{
  "rope_fraction": 0.5,
  "attn_scale": 0.177,
  "init_std_down": 0.00495,
  "grad_clip": 0.5,
  "seq_len": 512,
  "steps": 9095
}
MLP neurons of a small language model. Each row is named by its layer, matrix (gate and up: input weights; down: output weights) and neuron, and shows model dimensions 64-159. Each number is 500 + 40 x the weight over its row's rms, rounded and kept within 0 to 999. Numbers have three digits each. A neuron's up and down rows have the sign that makes its largest values positive.
After each neuron's rows, "fires after" lists the tokens most often just before its 100 highest values on Wikipedia text that the model never trained on; "fires in" lists the words (lower case) most often at its 100 highest values on Wikipedia text that the model never trained on. A number after a token or word is its count.

L4.gate272:473486458508460466467519459574511438447538454597478586509477476446475541525479487467472461495508502556619465448494515558487490441491536472511552528560525497523503456481511481487460475518513545540452507534489544506555441500545452490479504531549477527504524501503465504516542524404492529470
L4.up272:486509520532494494514429474471527526518520531526559515451510480508479507561488506497469477424565522461561508538457558477491426444497526498491528546522535469530430439534572551478449523459568476467497548539506571486464480470466458543484494497527439487510446469505486551473498501500531559429
L4.down272:488454489507470528546463487502468490508443458525449564447516473502546437554440490508556472550557502429532554456493439462415518496548504428495476522527490477463470545498506515553495535468515458504538449515556515480504477442514521539499436503456445443470546487441459525423495485610508432503
fires after: " the" 51, " along" 9, " The" 5, "id" 4
fires in: "most" 17, "time" 12, "age" 8, "of" 6, "theory" 5, "with" 5

L3.gate244:578521492480483518477477497543450539565524491489515552582495510480506481451529572498522463425537467516464476546467563449470487425500493519489506460486504466465433495503467476515476514589448566491493497430491549438552509466489512539492488526478458494399481569544491553420540521507481467533
L3.up244:454572525476504488572536497534553554496527435501516554462464522469462478562487526470431501486425535468487497541510539584524479419488499486478508457488463477473478434450506496452488548449465515497508505466469451521451505460536454523492481477504410531538500538465486492514534472483588582511
L3.down244:464497550524484462530466505535515535534538474512549419421508473512583545492463463539468489431466484601523558460518486487517436437448485426520521525465508464530555526487435531492445597519464579504489442485490532506440423512468459559499546463470531455547532563485485478549476458515438490516
fires after: " l" 11, " w" 10, " L" 8, " g" 7, " \"" 7, " bro" 7
fires in: "lost" 16, "their" 15, "wires" 10, "brother" 6, "the" 6, "girls" 5

L3.gate429:455481494549492448556504436505463526525498499484507496454556462466526541492489455529542467512467493473525407501528562467453462510488460567535548470507547499529615549452446521517547491512552474472496496580542507468563474427461578477484456505497514512555521604502537525506551477531536454544
L3.up429:562476558533525412566457548497444531609495440515500535543535388453500520493518511451540465443520525529390501445490472532587506531534613463468489456497544472506478426552427465465573472500516566440449468549468551535539501480492540550560521561476500517493486541616542443541538483553470486479
L3.down429:460541548517585515499516501493589424517519516520430475470448482454493492458557544505509459444550482457480526511479476619490453489528580471504562499540505500506463408470530434407486467452489536498522519413491485526492532527473418568528529516525525486527439521582465495514491546479445501462
fires after: " pol" 13, " pr" 11, " Rec" 10, " acc" 9, " Pr" 8, "pr" 7
fires in: "police" 13, "press" 11, "records" 10, "access" 7, "enterprise" 5, "divide" 4

L4.gate327:515466555559554435564485423544513455487524526513526514515502493525503505470537528474452459501444497564514514551489512561539464461555508522466542575512453497475488468566420499533512428519474503493465478468466522463507480541452475528463500444515481483530556528495428553529554460452499488434
L4.up327:515439530510463455512421461490523411526421462541513497534510471539453466491421560487536471410451514519508520531479485514497512455574484498480488521514542486485482594471515520542537467564477448496447493486478527448492496434419553498492433528564530481560523504483474503552471460452573516523
L4.down327:528474547517515509522492540495465489547427484494461487431528506433453452523414573480512490487504448536512520544484500479549470444487412508444460462514505524554564631447470488559514536494502502483530474478453552459517594480547545498481468530477502473516502445513563416470413492469476521568
fires after: " the" 60, " The" 8, "The" 5
fires in: "most" 16, "second" 16, "third" 10, "last" 7, "only" 6

L4.gate442:524459435455600438456523503498478406530538447558445439535485523540420554481549500456421533482516447467544503523523523512464537415489455432491516579524479440475556517538481482522494499483531480456457495450496557563441516535562475523501410543438525535489451507446557538540472547536490420496
L4.up442:463590469456509530516524478479516544495529439517532491519471452552490519533597480522426506407467494482575499480539501554481600575431502568449507477501555490463556534539472473451555541600462519540477501481464503567494516494547553476523449455481562470509509471483534457428493496511498532508
L4.down442:484487445463507469415574511508474473536549493552481431476489522514523560469426496502491507499499550463486536494583501509408508497532541517498509560479461498449527555439491464515451538470523549460518478495485538498520528541482420464489479483517499559560517545528536517538540531545522464479
fires after: "." 38, " of" 13, " in" 8, "," 5
fires in: "this" 76, "these" 16, "difficult" 5

L10.gate163:471483439478462442542452560495565504511445471496474435493532459389499515429578493545530486517553532600517567515460510510492572475487503470473500474540492442522543498534496541543445454519492447493521430534528454483442556546508513516407545550535572508486477547497487484541489470532479434457
L10.up163:487428507512507502504538493452458473469515498473460526511447513528521499569524546470449465515478464555494571498492464436466454472497470532509474539466506500574406513482483502477509512495458462512536492496479501479482526479481444450525457530520548445570522538543466486450518467501451411473
L10.down163:541503488525419466556521543460471477496526526510477510469562506485482479526515508481517463437528567549474476526474488508427525490514454463489486460504492408485452479459552561543464512455535534516474427557521492599510510553491479523479462514461504558488499538512510518435446443511506570437
fires after: " He" 18, " who" 12, " he" 11, " has" 9, " and" 6
fires in: "was" 66, "been" 9, "is" 9

L4.gate97:550573470541520519479404455508544424527505472523529414537528488518521531456555513487488556489535470445534501475462531511545523511485498524572556564533411425461469505540498499458483458587457518522522458526508532567474521487500632520456555576487466495443573519458464501520502519557542460552
L4.up97:438476519565552518507420481492449440484528517510462484528524488559490540430449422507497541505461470457489540441511529483473578532552440534479535482586542504508520477525564536501503471520468452462436490489501456502472540479467538489560584517466516499498459480460485504502559540432527505511
L4.down97:429442489450524496489494477496577481527484561527493537442500510510484477510480444463457520522478545502450482496523495540488546503545554437468515425560513540518558531463444462601529596549499475476504568513457557536536434542599437493548497460474518453520477591517402459551502534440503524491
fires after: " f" 22, "if" 9, " F" 9, " ex" 9, " e" 8
fires in: "full" 14, "twenty" 12, "fifty" 8, "every" 6, "four" 6, "fifth" 5

L4.gate268:531513453490448462453559491572462455490491528562461448517425482521488556433520527469541500512537456565464458475499502500581538460543492493466509495534528497539506515423371542561517497497486489460523441539532609517542498516457499493540458456550510540554521451531503526549500488503513555457
L4.up268:499522448456489525529542447469500427510483503500438474500440530489443429539534494469579514534566564505523468460554498475524519499523518532472521541579542521527497464540411506502549487516512506499579461509536576511428439487476477521432551537525488519460443431483469548548498438482485521438
L4.down268:534514495546568466486490448480503571492423546506497581494513473496496491524450432439455514442461471458501461533492563467491484480533487538506508538465558523526490507423462560516452512529473386500515419500573552476480532475509525502463496458493504508592511519478502540442473505506489542489
fires after: " |" 43, " (" 13, "|" 7, " In" 6, ":" 4, " the" 4
fires in: "3" 42, "addition" 8, "39" 6, "2" 6, "3rd" 5

L7.gate25:492567550536452569513496439541515491439534529486450404479478482483515560574507506439547484530465536503465431498542458508519572491526500528505511556522574508536546453474399527566429563584507472535458523504529559496511513501495465480449445523487560485495496574473559513530489422495453492448
L7.up25:482490481540569584474510486514512528476548527475535476518545541501449505441574504540551568485400464468510477430469502498551548455465609566563476545516532463532534476443514466445443522510454474490474515442466523494505479536527565456469426466531557487498426548518462518473439500475482471463
L7.down25:460520450395458523516542539430503525593493537432488502480553565479506513525542448506459463558514473503511475472509482415413460445489495481537475473501463464454511528486456434561505464492488513540479461439501406561470476512569433497514538503496483509585507449578451530443495512454461529450
fires after: "." 39, " the" 12, "-" 6, "Th" 5, " inter" 4, " of" 4
fires in: "this" 58, "same" 16

L4.gate73:465486464519440549468484490482474503510463460460512564463497520504526440498561489466509516482538527608434456560480435500575493515502531484525522521451552500449516449532503517503558514438498524454485545436529503568510536508503488533517533530511559413461448532437451537428515486481580524532
L4.up73:503422498511513545525485485477586452445416444459482564484545492505493428494506514491451560445491489572437490498461472490524589511584493490479523470546521479463453555525526463450421537557438502482550489490521557518488461489492519534500544500454395422501492519454451480515555407466463493539
L4.down73:489522537464627428466511480429437465575535518542585492515467477550525516568536511489511434509539506499606460409505549487487489492517479512535505521515510508602549466512517444534536493461541480487512528492524501533533443428519506457509483519554527516453520596525545513522512481559490461499
fires after: "L" 36, " W" 10, " de" 4, "W" 4, " st" 4, " Z" 4
fires in: "lab" 28, "with" 13, "dean" 7, "lanor" 7, "stated" 4, "zedong" 4

L6.gate164:456504498462507455562432433566486527562427542469483452534511547470477531527495466545404458445474501515460438520466513505464521509547500456467505506539537397467504427524541491502566517505469475497523534533452487454552437486542505569478449434533552499486550485521536521528497452471530471492
L6.up164:576574500492555463588459526498519476478491487493464580480465460492468460490550450515561501450468523540482498604538447479492483495534457576498440522538409498510520481420524497482567494581472453550446558430442529515434490547506508565459450536522444516480479522473545536510537507454467471463
L6.down164:448443567460533484494493468489466503470445496502557438485513525523465494487512540540470527524438412484480544485461476465549523530518539471511572551529448508502457461554547453403462563484531497509562469462541525533531519543478496540412556449475431532520528454514552561466481456561489499547
fires after: "," 45, "ater" 10, "um" 6
fires in: "which" 51, "materials" 6, "material" 4

L3.gate378:528507481530419509506503448469545502473460507473482515482441491456533452540493491448570489524494449593505449454509471467505551499496441422488495487475565519478471514423580493499495518550456556465485516531488465480525434483488514512552449510438529452432479460487483504551449491443443550547
L3.up378:440521435543437512499510530444477501471511515523468489491416441447476410506537515445517497503414424515471423524506467470399497524505495481473542555445519486564477571469498502578475532511523520508489587478476475548469487492512490565527452496486405482481483438463472422535498457454513468493
L3.down378:546466508522502521526416568478461514518558551479524513515434501510460519526518473480552523517453512461477418538476521546455527501531469470502583521424470470545507544515448518459507460471519468476456478541556555499503521434574525509504535507573505472506505534514541515489546508528578539489
fires after: "," 66, ")," 4
fires in: "but" 65, "as" 12, "while" 6

L6.gate244:483556529470505417488438475541424513454487453433507543495492468519459541539462496532527535452538506562501519514493546595505511456391466499504544462468397542500573562517455511510513475539452586500514539516446424502517558466495531540512488497489518426441495480378500477507508520453466467502
L6.up244:536481526514490483507509512464409536522512441455542512472504493557474560510511466525483530479565432449571455579481518516541549472529473512476421473475565491518453526509504535449476481465438538514420497538523511499572520497481510506427529529550521459500522416406520443441524502558508503525
L6.down244:516487495487503524624527475492557473486470475456514554549512481525489481433546523449471554489463524472491511475538533533460511566501452410503594515428452490515477514466597464436517521467470454523493457529457576518463456472459558538481482487433568525516468458438554500466527535507469466552
fires after: " g" 29, " al" 18, " Al" 6
fires in: "although" 14, "given" 12, "grew" 8, "always" 7, "gave" 6, "notable" 5

L4.gate44:536544459436536513484497467511504476483464596513497533512493505582459573521481558422529466575569513522429496474496578435527541521462548488537456476472450510496520492519536444518524493453505577506484423551478442482538473530483565506521497537543468407455484527488484471527443519486516552522
L4.up44:586494412480457509516488510513524396503448456457531558533513466531484479520590499483458490541492558484514483521507537552565455507514521539489455477554500461460595485538551557465519538516495427550514488450505547442477518473599484562524501518533485553514509478577448479540445477449510470505
L4.down44:456529576504518550470427506504439514508539498557454445502510493475507457452527449484515494503400425580435468577535479487467489480528569510482507498483468537490501434472540532483504411491491555529477467507581483467473519527496467545437512583493543500535448494510433468442504462519504421512
fires after: " c" 41, " J" 22, " C" 14, "C" 4
fires in: "jr" 22, "cm" 15, "culture" 9, "cultural" 9, "calendar" 4

L3.gate362:469523422529485502514485506501504442461576530398472477472450521472534439490524500492428498496495484530513529492494572618488486512547480579503525522496436427563445522477508482522452553522543429488541496569540460501532512510493520462536451535549531496417520534565506521530565516469505497556
L3.up362:478548427519511491488482522547484494477509489409500465487518483501540518525526510521471525463495525491575524440529528450498470517511526588455495529472485516605455507560533510505521549506533474519532523494495524468526484411471533504501418514519517497444477574467586533570520514443463446550
L3.down362:460496478521431566462487562494475502525552479517576493479568546529497402612481526558566481451479498461530460502541458443436521498485519530479519468436492454507406479497457432465530511551472519505474499486466496493532507489507446505505500469517485513508477496511522593453474536509457447519
fires after: "," 51, "." 18, " where" 6, " that" 4
fires in: "he" 96

L6.gate144:451524376507438524484527547457558512487471466556523521461541550470466467473557534520503471507529473533429508498443464486510541563514473581465427514472459560554520548466423503568470557507512544494540529533526539484488561534520486476408528441509532508553523510488480493465572531585561511530
L6.up144:469476527507572510485468460559525448466451497490526512426513515554467578478486437467485425535491525506436483490444414408520516474509532489505512504479490522544559500470475469517456463494472496490554429446456542438440465525513453568527479519467572494453539477502509542450552525454526507569
L6.down144:456411544450524528454583501510503475507540439447489568498534516483498501554519488533547505454565441520548442473504477467497524518561405482558524520480506458524528456457428472557459570606495492473576404454536545494491570494538491475488454447488514538535506510562550459469503517555451463480
fires after: " he" 14, " had" 9, " rem" 8, "om" 7, " was" 7, " He" 5
fires in: "was" 42, "been" 17, "being" 8, "remain" 5

L3.gate265:512500439481567506533435572535489501448539467469488549490470469471600451439551562558457499462471485538512485552461523478455491490563493526515472484484540458526497554490534485513508494452463458493445513445474541482498585527508522514416456597592455444482441507517514420513532495531501532511
L3.up265:471512527437515508489492460466534482496538527494468532500496464527513523507554444486510542477458508526468542610466490498504561534458504517470536579440439471532524591415544543453419515500525521532483438553505493488542495492503495497488481469531473488401519501489497553517517489444533581534
L3.down265:535504500513423487530452557466450525507554540465484510475519441510498523553387527506503488473453552519519439523550468420489424562485571458406524535549546496512459523518474438439579480494518510447462613480450551504557490506416540518495456535533555591550488481521537509483554521504540540540
fires after: "," 88, ")," 6, "\"," 4
fires in: "and" 94, "or" 5